python train.py --n_kv_head=2 --d_mlp=384 --norm_eps=1e-05 --rope_base=10000.0 --qk_norm=false --init_std_o=0.0 --init_std_up=0.0322 --lr=0.00622 --lr_mult_o=1.5 --beta1=0.9 --warmup_steps=200 --batch_tokens=[8192, 16384, 32768, 65536] --seq_len=512 --doc_mask=true
MLP neurons of a small language model. Each row is named by its layer, matrix (down: output weights) and neuron, and shows model dimensions 0-95. Each number is 128 + 32 x the weight over its row's rms, rounded and kept within 0 to 255. Numbers have three digits each. A neuron's up and down rows have the sign that makes its largest values positive.
After each neuron's rows, "fires before" lists the tokens most often just after its 100 highest values on Wikipedia text that the model never trained on.

L2.down199:164122127120130123193140129115134070119098085125117105139180118136125135110162162174137099108141161119136131137102136120149120036156070154096077201180138135117111129086124174168177116153129109136159177108166000072121123146117129158124110149120160101129153096114132142129101175150083142100
fires before: "==", "===", "In", "The"

L4.down345:146130128106057171136170162156094117123119136094129101125129100112147087147071086158099144116141143057127113082156139130167092118105144126088171178102061095136099185081129134130134124102124113111130189108123130055129164064166138086117194122134168142210158153086187128107121171074126186123
fires before: "\n", "ant", "y"

L6.down312:100092206142139120104166113116178082092060068106154116164168143053094154145140176071171127130173149106102166130158159135157158166099087083192081156090091129136079119120089190149125148134160107126087162131153094119113123109155072146105177163142186104104096099096140147152127127145113110174
fires before: ":", "\n"

L6.down95:134069108160164171107134135160135119091150059097096132113141182107122129084118140131109187138152104158118068142111100156130141119124102099102078151161162167127156086077072100177099172133133123134191062126202151112103142146111156126105161138157095130182193113128111094118092148107126129108
fires before: "\n", ".", " |"

L4.down184:148176141161136086087143159125144132079132106112057167069115150103150170073206140099104083171138077094130135076114099115131137107111163057101161159089182167173115157117171094073140087121098130134103161090124159128097176107099126079121129093104108157123156131091144135125127134166100096163
fires before: " a", " an", ":", " the", " released", " |"

L2.down365:082105121175135128116084122161128115095132102115130162105085149110129098096106102041110131171131090148162140109094122138087101056170123139132057100110173114140105120110176080077159093162098086109127194133138090166137133116116140107154170078126151124119086133086090187113124128205107179086
fires before: "=", "==", "C", "===", "M"

L2.down231:158098132168158142103174098192140097102168144105137112147130126126111142091140133110136103151148162125097054163119177175114082102154108155120149128098140136118088135149140079122157088126173179165128098121130095137122162122159143120123154148105081082142135147149162122107146149143214123135
fires before: " the", " a", " in", " by", " his", " to"

L6.down226:170170121141138136097095137150153160148091118105175101166106125151088149084086100155114113147154177132091113110090187134156092133147113198157139087121137137091105151089094176113081081136086114120142104068125115151070118112194168161106149104105100079126077142104100079051099102171136117087
fires before: " a", " the", " an", ":", " as", "20"

L2.down116:089147092172148101131152151129156102142146092118121147133120121109151121134114121132113085100217141105130119104156149113119209122151139073148085102160134119128084140052148058127173119123104114077115101118135132147102106064134097100173125120175127200153144113190062126131129106021155146143
fires before: " |", ".", "-", ")", "–", ":"

L2.down316:105163092161104073149134123178095100144154084158151116143110175142164123089139136099091142082120086136125120145112125179078074055153136121094129104150083090114092111080107105099176176094111139094132128094120141167116058077128160114102119113122132189126181120187156096099146007121116144101
fires before: "-", "\n"

L6.down12:102117145137122142099114135173093131161141176143118104140166122145059099085175123130082165126122141130113145056176145146167094188142110145122076104138092128079175114095091180164129165127157126088191106074105244145131207094130086139129137129098101120119156125097154159135128098079144117098
fires before: ","

L6.down64:059113122144121179082085186122077072050111172147133116117091104098101107161187159111087048169132087124117103156148192086113138142105095102152143149124126103163141137127137149135096132140147142121145118154115088163124129120146142107123174151095108085151112151096085076112152115114134070198
fires before: " to", " a", ","

L6.down128:095143111138122108112100164067156133082112101118136110133137056119129186124107135143140161105147136124106165084125153099182113184122108170106159189106067149067093097104173144119138120176117104128115140115089097091122151170156137149055158118124104103134167141122120200127122129060107108153
fires before: "19", "18", "199", "20", "198", "200"

L2.down141:130125075150140139137093142190101178120091154130162140143130122147162076125139126127114109160150111131146104147145135131095149168163094055129180099110128097116156117104123128126169100084095103158178157123133081096130152082118199112112082115119131139076098104165125124124119117190169160127
fires before: "\n", "ad", "et"

L2.down9:159134146114165124134124132119120107168108118156094087112126117162072081089136060159134059123082116142168108164155104173156110102087103132098148107123107101114137111135123134185105143120068133163041154099108124135150074105108124056176156122146058095128094113113179157127190163097098066109
fires before: ",", ".", " and", " to"

L6.down314:158131147124127164151174094154125170182134140046084155125140122141118121128181148153176117136126128098129123079088202141150068131130090185118121124188089087081100099195151076163162148122108094069114119112149076177131183145093110176123128145130153125101130167133046130146150143115122087111
fires before: ",", ".", " and", "\n"

L4.down333:068136095194087150165171147113097146141133157165077132144141128150122113076161172191090143121133127073117111102121087126120148104139122096127116157067123088101111180105133123167165145056162148071170110147128043153139123097164103099154159142139122062135067141079094139099158137119169127151
fires before: " |", ",", "."

L4.down239:148119168123144136175116120169109167142112099096144034106102154141149158150179168132090127079097156159093136097133146144092086121163107171105162110143114133164085163127109149132111165165121124118157133134098076133137163159124088096090134078123080139113145191124137132153211156086107152173
fires before: "\n", ",", " \"", ")", ".", " for"